config.yaml
n_layer: 13
d_model: 192
n_head: 3
n_kv_head: 3
head_dim: 64
d_mlp: 384
vocab_size: 5562
activation: "swiglu"
norm: "rmsnorm"
norm_place: "pre"
norm_eps: 1e-05
positions: "rope"
rope_base: 500000.0
rope_fraction: 1.0
qk_norm: true
attn_scale: 0.125
bias: "none"
tie_embeddings: false
parallel_block: false
extras: ["capped logits"]
init: "normal"
init_std_qkv: 0.0176
init_std_o: 0.0
init_std_up: 0.0176
init_std_down: 0.0
optimizer: "adamw"
lr: 0.00261
beta1: 0.95
beta2: 0.98
weight_decay: 0.036
lr_head: 0.0174
warmup_steps: 281
schedule: "wsd"
decay_fraction: 0.486
decay_shape: "linear"
final_lr_fraction: 0.0
batch_tokens: 65536
seq_len: 1024
doc_mask: true
train_tokens: 452400000
steps: 6904
dataset: "wikipedia_en"
MLP neurons of a small language model. Each row is named by its layer, matrix (gate and up: input weights; down: output weights) and neuron, and shows model dimensions 0-95. Each number is 128 + 24 x the weight over its row's rms, rounded and kept within 0 to 255. Numbers have three digits each. A neuron's up and down rows have the sign that makes its largest values positive.
After each neuron's rows, "fires in" lists the words (lower case) most often at its 100 highest values on Wikipedia text that the model never trained on.

L10.gate11:125151109172123152163123119110141168144115155093139138104123102143148175114176107129119118156103153140133176120137155083109117124115110182100124136120112113152136140189135127137101103107099157136167122165134101132141123116117146112147113089083124112145109126100114117148106140117107100149
L10.up11:116151083118134157166099142131147113119121139146132140166124121120117131154124114128130147124071115146149132119139105105154120151119136116127126096116126152142087180160103145140149129135123128127162169110105143157143140104074172116109117096146092118155157137139109117141126141098108154128
L10.down11:154087140117169135176112116157091113118149087138101164127136060175141106114089168119145125123150141065129103086097111149119114125151129132115107097132147175148128137195126141119129122127151114131126129131144148106149110130138105120116128070119133122126142113143165098121138113139123135105
fires in: "is", "was", "be", "are"

L4.gate132:137127136134086102150099138159092089157101154167159154153137136110082109143106134135139092152105146116170108124157121119124111140102122111105125125160136128135141131116117156167148150174148161145153107136152135125134119117129121103163067133126083148153124162170152135131142132146140145124
L4.up132:080134127099123154129105148119123134119135117119133109178108141084108118198073064120108164112097168097102119161128105154093141137134130131148138146143110128120141112136137074123131117167128135146137117095134129112142058127130119135149090133140109106159078121118132128109119100170149097121
L4.down132:089097094179170138115105117076154118136145154152130100128131105120084163100149149128178134107118132088127146113153127123154110117111148122166074143105120126151135152100147136079144120206115127133136148151150138183155147138092161131132141133130127119111106139137119132114172150120165129131
fires in: "also", "later", "first", "then", "successfully"

L6.gate133:120144136128094080162128158148149120092134124133130135118141123128081142090189148158165133163136174093139154109127119134110112148134155150093079156138134149108163110128122183125100177122153111136156092162115087110084146118101127108156163116110127122136126132092134144148140131128143153133
L6.up133:106136118118094153056116130119158111134101125144123149132068101085142132133134113098150100121139122139107138131070140123113113121133148149128149111136153205130092116129138152110111100151120158108142135128113122149139122108113133116124160159153156147110114088097094103129128122110104094108
L6.down133:129140106071130143080138107132116112145153114132099142125100088156118116174141127092108098098195099127128147142138124197114158111120174118120105167100122152120140161136147151151160117119121064111140154125112131127109132160136118113167109115133139152119145115162121126073167118132143147117
fires in: "with", "as", "and", "while", "some"

L8.gate201:126161107167112102195110135147124122163110105166111121127148113149092130129128094133129088185180105130160124096135112114127169159134085166100122145126115121127130126118116140097074138125127142126156150161132164105142154127141111092126071101081121137166139103119118168137149125082110105142
L8.up201:111151144142117121120143127114095148106150124113096146146136114158113129142104135137113148117123106121154108117128103077096115108141104140082108127136085118110148170169175155095129101124134113108132116172137126121165138166128079129135144096139126150086095123073093108125102146062098119160
L8.down201:143081061127101169125131117149112129122130214103150111121095114085125094097117133154111118108110163127135144147146147150127115128112111128128118141151140115121161116149124130117097117133129133125116143140119109172127117144146129124150124077123168068158072124120163173122113102135112153151
fires in: "of", "as", "between"

L6.gate145:118174107106140128098086150124136112121121127123138163144101177119119113171135126126147132178134138120133106091137121097067108163111165154128110093114135147140115127116137168119104124167119154141145113132097115121165130099160096133147114122113147126144116146147134118168095119114110108095
L6.up145:106135112124104116116155142148102110131139132113138122126107127150080137155144101125130126168109140130109102153107136155104128132123160172131107121140140148122149114080137117155150179147174141128140095082118095140123132147149140198166134140126191146133157103124156129155086102168137103138
L6.down145:120120140114110129123138153122119111176114055148098179150163138105092117140108160135202212156110113117120163099131159114152103106131132122109127143131101111120140108124097196109133093117095138098142124170139125128119124173141119097148119102123143122108101095137134113167124156116157128117
fires in: "and", "routes", "fellowship", "only"

L6.gate221:150124112111111110132159140151113113141147130127105130138098107117056126161114116115072098150104144111132070139131128136116125145109137114119102094119136145149147100131132119182074109177133125142150169131135120152142117088108136109087136103130107083139146142121130153149092113092117114114
L6.up221:143110119089140122118101156145119136096157108114110132104153131146117082133082162172152142156121142119146106083115132149145156137136123155132162110118095120118094111150206119128112149108191111104141115124137140146104121143130087141132102118110124129149148112128102148146142145135107134144
L6.down221:163095143131134112144162120111125082163151063093145114149092127110170164155153098119148116119130133140117079139160134143097092130105137102097124127157130152128125165074117142141170101131081122109127174130121116169147122149140158164133140106117148153077144146125121133128121137122136098128
fires in: "as", "n", "deck"

L2.gate117:138133136115136119150168131138137107118122158160148099119164097170135148125109146095143123150123104128167156106157085135126071082137147170104132105125118118127108110135137149146148106110132188157179130152149125103159123089108144090124118125136129142154107148147098114145065154119109133105
L2.up117:145107119189089139126122129105151156134097133127139125160138153062155119133142129103118108145104152147150107124158103110088147142143129124126121118164191124134131155133133110135130117109152132129139161115161123144161164075114112099128081142118097142120126170116183162125148179112104086143
L2.down117:133148107160095149123134113103102144132116113114141153154125134070184115098146126179148100118141144142170120122154127095109148120145133131130106142112178101150130138139126123157094151138142120120147133109139107132124189132115104114131152122108126127128127154120168186099106162114111102117
fires in: "is", "was", "the", "recommendation"

L4.gate328:144125066136128107112103153134147113137099114136135186118104095085104141089135103155132148149132171122149171125106152144124151168145124091103094089099088144167090091150109155107079133126145102139174124121111122113145180112098149115140110142048118133107131138130150169119154102155139139151
L4.up328:124137100127183095117108147075135102145093139169141124154083088120146151158109124165113151106106155092135138126152152158123108171131138107121114120090111112120152118142131158087140095101137107114108123135132137133114112165118105143124097136104084136121184130128109134123137108110125166138
L4.down328:127088124094141076106130120121103118168066081151138117130108114116162132137103140119113161169129120109126107119142133152095139127122148137080142124118100135097166170119134154135141083092144126110111130148075131121130109153114150070125128121082085138134132134114130127148151122120125138129
fires in: "have", "had", "has"

L4.gate364:107123112088136118140092123060133109100140139125170128120153166137122134119147079123096117157074128121102099130088081116102075142118148122133094095155147163161158122141136137145081139145129137101140094144140105154123122129155171117122129143086106182157128095108093082134143094137129134129
L4.up364:145136137121112117115138070123125119114127104124092134180163106149171127151140160090094113126160145101114135135123106095087135163122089140172124137162124137132128139089100138128117174093144102179148113131083104106157134150117153136122099160128099134121168148084151127150142096148161144102
L4.down364:152128176132113105116128104130126130120130075087133109120115104156135130136121142107141124105206126138165141080108147139123140143140067097115124155084141138112110127120122138177145133130147144174122107104168135133127132105146104133101181105142152108139125133107128140094133138195101092137
fires in: "a", "an"

L2.gate160:131113139120123151151145141110121168138134159110131133147137046128110134098124136112126142104087124110142148129059152190148123107140162145155102115116126156156102109099134156164082142144123119144119157118109147127119119119138105117103128136107110165125153126085147127131149089127171116167
L2.up160:100073133089139125129087162143049156144164122122112127139130125164132121127121126123140139136091122119138138154130153129126102122116138134108122142148158118136105182072145145101142191173134102085114110134107138115103167123102116128139145111125119155148138136167152148137135112087130120166
L2.down160:103077133126152166128129126121089130143136122041132126116158127143087129127078137093104144053083115094140147154131115173091114112122141160140119138167148122098112155097165158101117131130138116111083147146120123140105138148125100130106120097085110142117151139149158105130116114118097123187
fires in: "al", "los", "el", "elvis", "detroit", "alpine"

L4.gate256:131144105104126143152102100071124107108152149134107102128090097155124103091147131106134092118111137139152160152118080087117127122127206158120109110118128153146147082160142165146082118095087112112145131126142137160121146118124131094154139098117088141128129132098114186147172096164141124111
L4.up256:110128129144154140147153110082105105113128136161096087114095120166179134143136130137135116127151144118131157125121071142133142156137166158109115120152114137124157103147140160090121108096147109132131124118097165154142163138135139142146094092133106139125147115105115162126161139146141114116
L4.down256:105144129167104126088139125088067089115143040098081119090072134131117140112129146103098113119141106115148130121116105137151143127125160108143141147138155147119146132133137171088099124129139090119129099128090124162125134152117121161130098127128143098103122145136115148117139130173128158131
fires in: "jpn", "germany", "england", "ger", "france", "japan"

L10.gate25:148144142134098143151160167148132150128100115114139144165109147133124124148163148190123082161106107138136111120135125150113148130111118146158134075129120116132079163177157116120150102067129137176134160111126149119156145123104137140192139110110119140146144146115137147130104124145162147094
L10.up25:127119123123133098138115111127135101170124124143138129130107174141134140117158113157163147123119138155165167102098075154125125097114145124097148167139129120125197102124143100171113119159096091101157111131121125110141156131105175115107138114153103116121069152101148106147120146103162139136
L10.down25:108111148133131168147119119136116119139096125115099175158199155130122086085176143151112148204113115128153127082110121111111153116144104142126108132112124118144132116154117146156101139110152136131121124090133122152134160134108124110163167099158080153160144154140144097132137077112125080162
fires in: "been", "became", "was", "also", "being"

L4.gate37:179141095142083157110132127121135132132141161150128129066121112122100075118147152135128147134117090128155141151126140111090095134161106134145103134079144142159140155087099137130110171108098066121156131130120132127165100136119139109105153141132124152108147068110123132142142116121141134126
L4.up37:123141120153115138122131091100111127100114129084148129094155126155089091122134146144130163170153117142130136171126116134083132137114156167092113103092170116125125135140123136074091105142092119152127154138148098130124125135119094106072145144179162185128152106143104109137125114093116135132
L4.down37:122123125129120160179149118163124165165118063137077179117170144152137085097131124078127092127114167144141173115104110128107132124140123114091117112148098129119096150118129109146101156162133111120140148145144174168139147125175093124136125155134131135120170111126115145122090123090111098124
fires in: "2007", "2009", "2008", "2006", "2005", "2003"

L10.gate121:124186094134088151136142134135146129124065114132121130129135118119127109073128136125093101165152114119136174100138110128095157190163092113125096146122141116151118092162082134116117136080118121115104166111097156136132118112135092106164115094147095103140160110124162166168106121118112127130
L10.up121:148091117121152125101141126163132097096148114095133114120125121088139140091146168116127126117139088080129118152145137155135114145132150109177076125103132141141166135144123100150106168124097093109087115148076148111105151132147097181136122129173140105094128131169140161125126092089162105087
L10.down121:088160141166103109125117124145081156149077147130144110103138119140138069133094110130145091186128089196127126119087097139147146136157105130122115118143134072117139163128134125140116137127164130140144145125182151110105154100137142096137101115125158131115130118122081132085100121121126157152
fires in: "the", "my"

L5.gate295:099127136129073141178119125115134139140143122144141164106115164125130134110096119094101128152123159132093116146116145121096128153106101104101101115163139123132104054141138112191107127120134141158141118110159104144154130142145156071168120122085165149177108124081154134118149106109159149160
L5.up295:119115123102087144131138160135110118147102139158119163126117130176116125135159150117133104145147159141110128095150139151089137132098120086119131109164128117138079117150102081139089124121125097133128116117137113158119163146126134125111118113094140113164138118111131172119158136117160104133
L5.down295:088093110143101156153108182156109162164135040154157128137133136133127095100125166106110147128152096157114101141090141100096129174168098123077118143152121099124127121123142153165160150118136152161118141135099128108119092137158160130072129120126160117156108150092161141120136149113120136191
fires in: "in"

L2.gate106:132121119099140132102127137153097129088132141152126140147158185123109120121146094111142142111079117143117149114135088127145137131114166105109112131169118111134125110096122112111134141078144132122145114131145109075118142108150127078136136145117114094137104140102172137115092168089101112106
L2.up106:121125131130152095135105133157129148107100131105154146130138178099097131166130136093140117104107106140130115152115070134168132121109129137093150153172113111104145148095110070113179126091161175142105110127149111098143148143135096127123143178130121082109133157138165111134141164095135104122
L2.down106:125182097159126068133128167113162129143134087078124136148134094131134156176119182138126095174171122137131102144109138084109116096161119100139132147122145148159085129173125117119113115122137187157118144117137160135144134110137122152127137127170131139096196119168132124130157087145142125132
fires in: "and", "dorsal", "or", "boer"

L8.gate94:158104144123096139133127128148159130130106124116173159162163136120070089117128170122128090161176145116140109123105171162134147103127103146145083111118127116137148125131084128167145125078149117134135137077131150111102163164125145149136117137133074135114131112096109129147139134175143178132
L8.up94:114149121129118151180155104137124108140111085125141133131132114143112104134107111134115097134164126102152074097118113134135133108157132173080161126121150129143075100103133095105153079135129142140154100142100107152137162110102113163148109127102137141155158113129116115112115149158081128109
L8.down94:144104124101136102115116132158117136136130000113121120166099093143162158105132075121109181187103121136158136120143124096137111160113146147167142133140150135092139147149160130140132086092140142150129140137111087120128136062129132106122132133126144131146136161128137117132127114107103091127
fires in: "this", "that", "some", "legal", "than"

L10.gate342:092130082140091155118129135121091109156122130142106158106168118136117125133131117118133109145142115098137122123127157110094121090113120139159093105097093155164126114132134090116086181124140106091139131119123113153128176145114135121157114107118146118111148101137137152174110071104120119132
L10.up342:118106119123139109122135109141109126090143129128126140093131169150128145093128100131095116139137110112102173092121158119100069139122087084164098111107139130127114167136079100118121137151155137116157114141142089144150159134135106117131126127096153145160167093111107099155107121136128092109
L10.down342:092096135147152135092129125137097127141088079183077125158155174116130127083108147119099129184134115165109149081128123143131126150108123135144141130158165152100116140143145108173142119144171138152119133139188127135168136104106117123149159150114134130124157169144135116184130182129080127126
fires in: "a"

L8.gate48:110131127135160153090123136133145109123105155116128144164091108144106083119136119149106135156109115106143109163138131148097115170102124119102125103126149070171130116134113140103064132127129114089178122155173179145138107118108108075172133133137142153114145122155129111127136111144109100106
L8.up48:128134113108123119137098111138145175171102115096131130154129166148080120147101097155131130131142131074115129136083166150132133178183083120126105122140125106157100165123142138099129147049136096122126153122150156095138111141137094118131100101136121112163117147124106156127143146125126150101
L8.down48:189131118091167123106127102110150132130119107098155078124122136098161136125082132136094111119132149104139110156152090174149148159169118112114108117133160160144097099105126126144127197111126126132131082101107143112116090131136126094137146091141141139132136136146148170126154153199104101101
fires in: "of"

L8.gate52:120191116141126139148098092166165128140124147119146145096168113108155100143075116172142127146135157140161150068153115091106081112144129105173130133072171117135085101117116124154115185133104126114148125131105095155116166100140101064094138123109159095118125118100141135152146088123102142126
L8.up52:150114117126113113158144142172141109108123114137146113101163128094099102122115140092092118150144121097101106114118147168088124185108173115134113117179117123138113112121113149107206092138077137082145144137126141116104135147156128152125133153147144089113170107149129142155119137137123096116
L8.down52:129121109104123124125117147093126162157107139141128140152179134169124126154135127116065150146137135144113119066125139127149125168131158184129162106133156139091151134118111138126172122153138177124172121104113122145097059128159129146132107129155122135158093149086131125137177108146118140107
fires in: "that", "each", "2007", "2008", "2018", "described"

L4.gate87:111171120149083100175099108158153157114135127143137132150149137211121164102108155161096105144124102169115133114130132128104109127143135139135119084116132091135073130131119127119087136137121116127183154136090147137138156124152123069159108142104133114169130105069164174151097108135137170131
L4.up87:151105140173120140123117084149120156120131131136122142164131071125109155156147169140148125144151139122175118136117162125155130126143102138147083104152109119132111122137143098106117167094102128156156169121104131121153097117130118144144110085164122122148112138136134109110079173109133148077
L4.down87:110137137150117158131133139114143148113150062143111117140129135111134134130163129115096130149148071117108173135128114143095124139126127110097141162162137126147113133104155110130094154116146151116089182159080137105152085162146109160151105116131071159135111129154127114099132117115105096161
fires in: "the", "that", "may", "march", "january", "recent"

L8.gate321:134101119124154172134150143103070116140096141105128156180116135145144094087166126171122118118154139126110135130125131100105147121104106126148116122161142098105136113121117142109121119121121067154151133141133106125143123106076115145135134145151091136164124126091163183145156098120101126133
L8.up321:066112109104113104137133122172127130119141115133143118149100144137111118136175104095072114173083098183125124117167102100116115140136119104113110117113138135139073144160134098113122135103110135125136140096133114136115145115129115077084114136118121154167153106131136109137128158131089200115
L8.down321:127112123154096124144115133096180132142085111159134167135139133152127108134101169112159130148094134110134099102095136175159070124127106160111136100183145138121158161124106110128134119108152118137141140142132134088103122136149101140126117072111132167114106196133154071120113085100112132099
fires in: "as", "was", "is"

L2.gate244:103156162107132103125132190109115120112135141170150100094129123189139167139148122128097127141140130122135147125119148156136090140101166086112110098137147118143145119181116171122116116135141114121116127120122139120086140149152121127126117151156108115106142093135134120139140122115120145083
L2.up244:096123165095136140142128150146118171113117107158163135097096119153150141185145108137088102137158149144082134128139180155147107122100135110108086098160107117124121140182105137138121098133130115156114101100135132115093106176155141147133110167156107087129168146131142112151143114107116143100
L2.down244:136118131112140154126148091150084104102108015106103165130114137086139124147112144149157116144141130133096098140163130110130156106145080155118129153133095136130114147128134125129123138119146135145152116125125100147118071138108100130126135165133078145174136177135129103127135126119149126155
fires in: "9", "8", "90", "usa", "92"

L5.gate40:104133095130094102126144128124118154124119118121114147109120143118111115156154091147091089162095149116130076119138100062098133160118111125112111121128107148175140126148079138144079111112112083141124132115149142098095125116119154107102132148087107130138136120120166181125133053158142135148
L5.up40:095129119129151109141137144093106137156077123133160122125098124154094138143141172119112163119131121135152128108117127139153138135081102153120121135122134137117171150155096105111152098115116146121146123152147141120116128163110191109068137113106116131117128118151097144129136140143154128123
L5.down40:134118106141077090098143137103107118120093060122118130102096146100100138095158143121129183147092169121169154110099142165120154115085119145163116139115115113126130173166142083123121105113125146104145142186105134136139106160140149111127112146112087156128092117153115110149133123116102132166
fires in: "had", "has", "was", "is", "became"

L6.gate113:113171129175121151166103159129116146124149144139153139116164153141114155064110152082114129154145140140162111139112142129136096145166136108076094164151129177114143101172154158130155143148133154097142118109199161118130164103166124098143152126083107113127146101141103144159107121120111140184
L6.up113:129141170138114162161121100138128139122110129102151141113129099147163140150113157163155146134121135128193152118119107075121116157161110111105101122159116170148149165117105112074148092116160101096128157115181094162136130100134148129120198162127089100114111107135138094102136138123126111151
L6.down113:110122093112096177116090114110140148148117121110130164143127126113123133118174174120124117130172099120125139134130117100113124137143104145093129173111141144145165096107165144130118151161167161131104137072092125119166134126116166082125121145123155109164145148105127091110117117104105112132
fires in: "in", "loan"

L8.gate27:119143083123080103127138140126140131132136134139077110104130155159099154147144103138107095155166115186139146114144122091145127154147142101175103120137124138170079119133116098141102141118119096151175144088168174154108146131142135128128112146145103116138118115129138155111118105168134118112
L8.up27:139123127121134076166175103134119119153109120087128115099158168138080136139099106115112150108139128165092164119172084131157149116136131127135112141136110144166134170119100087131155124128119099137123109089148129138139105162167126129127094122150100139142124159123130116130125104138151113125
L8.down27:122140093112142123181092095103160114103118075144136132125161165161151154115138114094134117128118122156092120092122086172150152169134079133138154121106132114149153134116114132147176137093117142107143191092102141105094092107094155103119113132159126114155124144110099110157159110111103100140
fires in: "as", "appointed", "of", "named", "to"

L2.gate71:111145076124102121153125086094140160127121141170161142141126127143143146108138144096118089116153199148138113128101125135129142135160173133135123105137112132125156117106129129147150112123111151142123096142101141120143099136162151155132105163065138142155145108083107108078104142155112101130
L2.up71:109090128109171138099121109122156179141150128125138124141125175125127095151122134122118142103135152147173112118074126145153140148135122142143089129136117143103151125128092118116179115147143163125120093165118115078117062173154148149107104142111104118161163102107077104085123151134072149134
L2.down71:159099172120136108095141146160127144142120042114116145138130132120133124159122147142104174089118122130151175108082128155163139132148129058152121151111099162128104147191049158115110114132128156123106095168135102104121099129107122141108142118142127091130089158127121144138167107108104164112
fires in: "served", "died", "won", "career", "returned"

L5.gate242:133141127136152128115104118131172138127108114095121123158078100105149101124151116093149141123162121137165132125165085120158153110130104176084136127125117113120126150137128135065131128093140145110105142123127091087121095143084146105101121109117109121190132123103154161153142136139149163149
L5.up242:090109069138109105169136127127148156089125128137158145120116139119142076114108142155124138150142118110160116126144098105100137117141123123131105127117148115152115146122143074135100113084096121117117072100124151141117173144139133120115135141130131111100135183088197128113115120108105100156
L5.down242:142128169124168098163121151123111102124148038120100136109140106125159157173115089112109152176106183111160125159117163157147152123139109129105138147149130163087115096181112149130170125171148103123113150141130100138097087119111088098121166126118110104163126104130113131116138113132153128131
fires in: "under", "with", "against", "upon", "about", "underwent"

L5.gate199:129141139071081145144131142092151097144115115139112147180132122152139122128174120118099069143143160113150134101072091132093147165138132126079137085098167111132113119098104123117099127143115121127154108118130136173133180115170117114139096142094114109127125094132099154146139119111117121121
L5.up199:108128098141135185159096136148124133188114126143109123117149096141102092161118152162098131130141139073123112097148125149145112118125082175149123084117151149110114117111091129133095091091121177137112139090140133133135138157127135142120114121129126165143129140120139133138097104148140130130
L5.down199:148138142131146113123155110125135144107127000150137140128132106128135103099087119085126117136116151168159122102104153089139180170119115128124131140123113105122140119100133149125145148092121126130123156121100152106139174106102126118120063129129116148195138131114168134115166121122132148127
fires in: "the", "a", "this", "these", "an", "its"

L6.gate328:074142121132092125126107113097177135153133126169087149090139143131100098142134127114125118177103096140125137147125149117163104113132116149168106122164160159141094128141109134097109159112124161136120096149134131111130130121129176116109128113110120097157143131136154124089140127129135141120
L6.up328:150140065119131115090123113164104148115114112138110132096142170139083106154154117151145145137117092140116128129135135141095112131155101170118135114127105110172135126139166107094115168111149101148120144121113123101135153103128158083095105123121135094158162127115112137161164100114130159137
L6.down328:122127136120139115112118140166138141124122044112153093149103134117083164123138121130114099195145086109122132154108084146107099157146133149173113163179175128126151135150117071129129156153140121184129118148115159138118120135088090140107134114100095111158133158112107117184145107135100111122
fires in: "a", "the"

L6.gate48:152140153125132114150121093139119113163130127101092155092125120138092106170132121136091125182129128131152087149160079112104106175149103141130135137157090180152115131132111110129093161083118106158147089134159119118149158162105134117076095156083168136092165122142119158112154110133141120142
L6.up48:122107179146118109084139110113165140096131139173131138112113158155111141113160109126106140135148126142120170151128121108117152171114132114134103156205113168114169183134118120120180126152141166090119113177124152101102130161144139126132143124089121176153102128138136110149100110128127098134
L6.down48:167125095120126137150102130075151124143108151156122154138143166124132149091103111103195131139131159152102148181126144132111146146100137175088119120112121147115114145154160152107082117123149125142109159167103125141132127138134118101118133113125105161132147175139130123135113155174091128149
fires in: "on", "under", "made", "underwent"

L5.gate284:174115116123133146088114127183108127147109127090140122119105122138130146128087124122116140134171170117095150104117122107110130168148130135104092076089136114129099130122094105127122104126162089116124153118159133143174178143100085156173165136142152142137161156102149162109166101140111151135
L5.up284:146111175124137101123087102118129139106115127121108060073141135118131118135129128107143120100157163170112128107141066104142103111105116120118121125113157131115101125156140137134147113091174096102126127100131108129085121123158107122083080090172155138188091143080122131128121124142138120164
L5.down284:119098121113137118130134146101128136111152040161113121113066120133114130149156109139162115076117135080149115135138107160126136090117114105130092132111147110110094117152102149187141162123104113157149097141146135118153103088137161146082129123108108117085107075146093099132106139099158155149
fires in: "as", "film", "by", "successor", "opera", "a"

L6.gate172:144109144128134128103123154167122146154121138170108150174134114170121102137125133118148098153151114127161122162094131056109092146136106100133137105177121147114112101113088142144102185100107120089121084179139139116126148132120156138102131122113139127110124101097109133171138166126110129122
L6.up172:121124108091147102145119138064115151095112126151107131072099082103116127154119147127093094107149155107093137141109124138144106143156125109134166116129109183116063099127091121111152079108124136160121097086186166159080114166084113125115136133132162127126089144124148119093129128105143122143
L6.down172:136085156098109108132103196106120106120115036156145126156127149184140118174162111068139118179151079114145140147136115107124135141137113144122103170109137129109088121168113146097130110115134109165158123178114099133140134111142139126106119094149144133067096138140091137126145119127099157128
fires in: "under", "by", "following", "after", "over", "underwent"

L8.gate328:114162143148138115124147145095135123134132150139174156117140130106124129150144161147162111151127084153134111135162139066124133141139155142135088128143115120116142113148113150109163144127134136121121109123115119142150141152123105105119129151141097119084157099108168133116135144122132094098
L8.up328:131139104153108104086118085143131171137113114134135134208137159169162155067116118115126125164126114162111155133057120173154142131112139136147129132079112126156109133162142129165112114166126178122131132135100154067092139111139107142145117119117103127172151120110145126114146148097173114125
L8.down328:129123102118123094075088197126155131136138089150119126117120120098091138121162077111115132028122116111130127142102083130136114110119106180089115148063161147099096120137129142124132157175163156154150123090125110133154119131109126152097141144174128075103114135112103116163114130118141124126
fires in: "and"

L10.gate68:139123091086128122131126136110096145127116116111130157103082134140108116151156115169160076155155122144138158156128112094134106155133134169125109141146095099093129097110094178094103103110122105166133127108139170131149154128142129080165107168110102121109146136130114122117137142100130093105
L10.up68:121110105125119168124120122116180130120112117111124153137103125129103068109081094109163093134087141131111154169105130106119131127109131149148133132108121144097134111131128120134116138105117155113124110078114108115094144154155159136148105122132127130125167103139127112109076134117130146136
L10.down68:132150122107131093132136157156123107101133216131132102144118116114092116109118136099128148174157118116074122085090123129109105106128140165092140148106114149137143115126099115156169142119127117103120135103084111130123142101063141115105155114145131132096081156125125137139112168133100161104
fires in: "they", "are", "it", "is", "he", "were"

L8.gate166:161142074128093102129140146128101101142139113133139173137155128122140127131144128160151106154150142107108125112133184120061137136130135168126096123121116118130114088128084119091121151147102137119153147109144141096128164108132116100159158136108134094121164128128174132119107149135156100133
L8.up166:098117149114115132118114074118116138153147101111178176168117113117147141134127126136145081089081109152138181098091119097120125118103137147132126083121095148121132168131115099083136153105097128115123131084135126110183117171168114135155094150162127098121115122131178097133131119118097096139
L8.down166:145121138139146149137130160121106144121118031112151166168115125116130117098160130117155173124098128137124116157152155102132108147100139131121131140167138134107174166103143123076159103127123107122110101114169084122125124146112101133140091152110097127121106157139110122122150102156083110136
fires in: "and", "or", "much"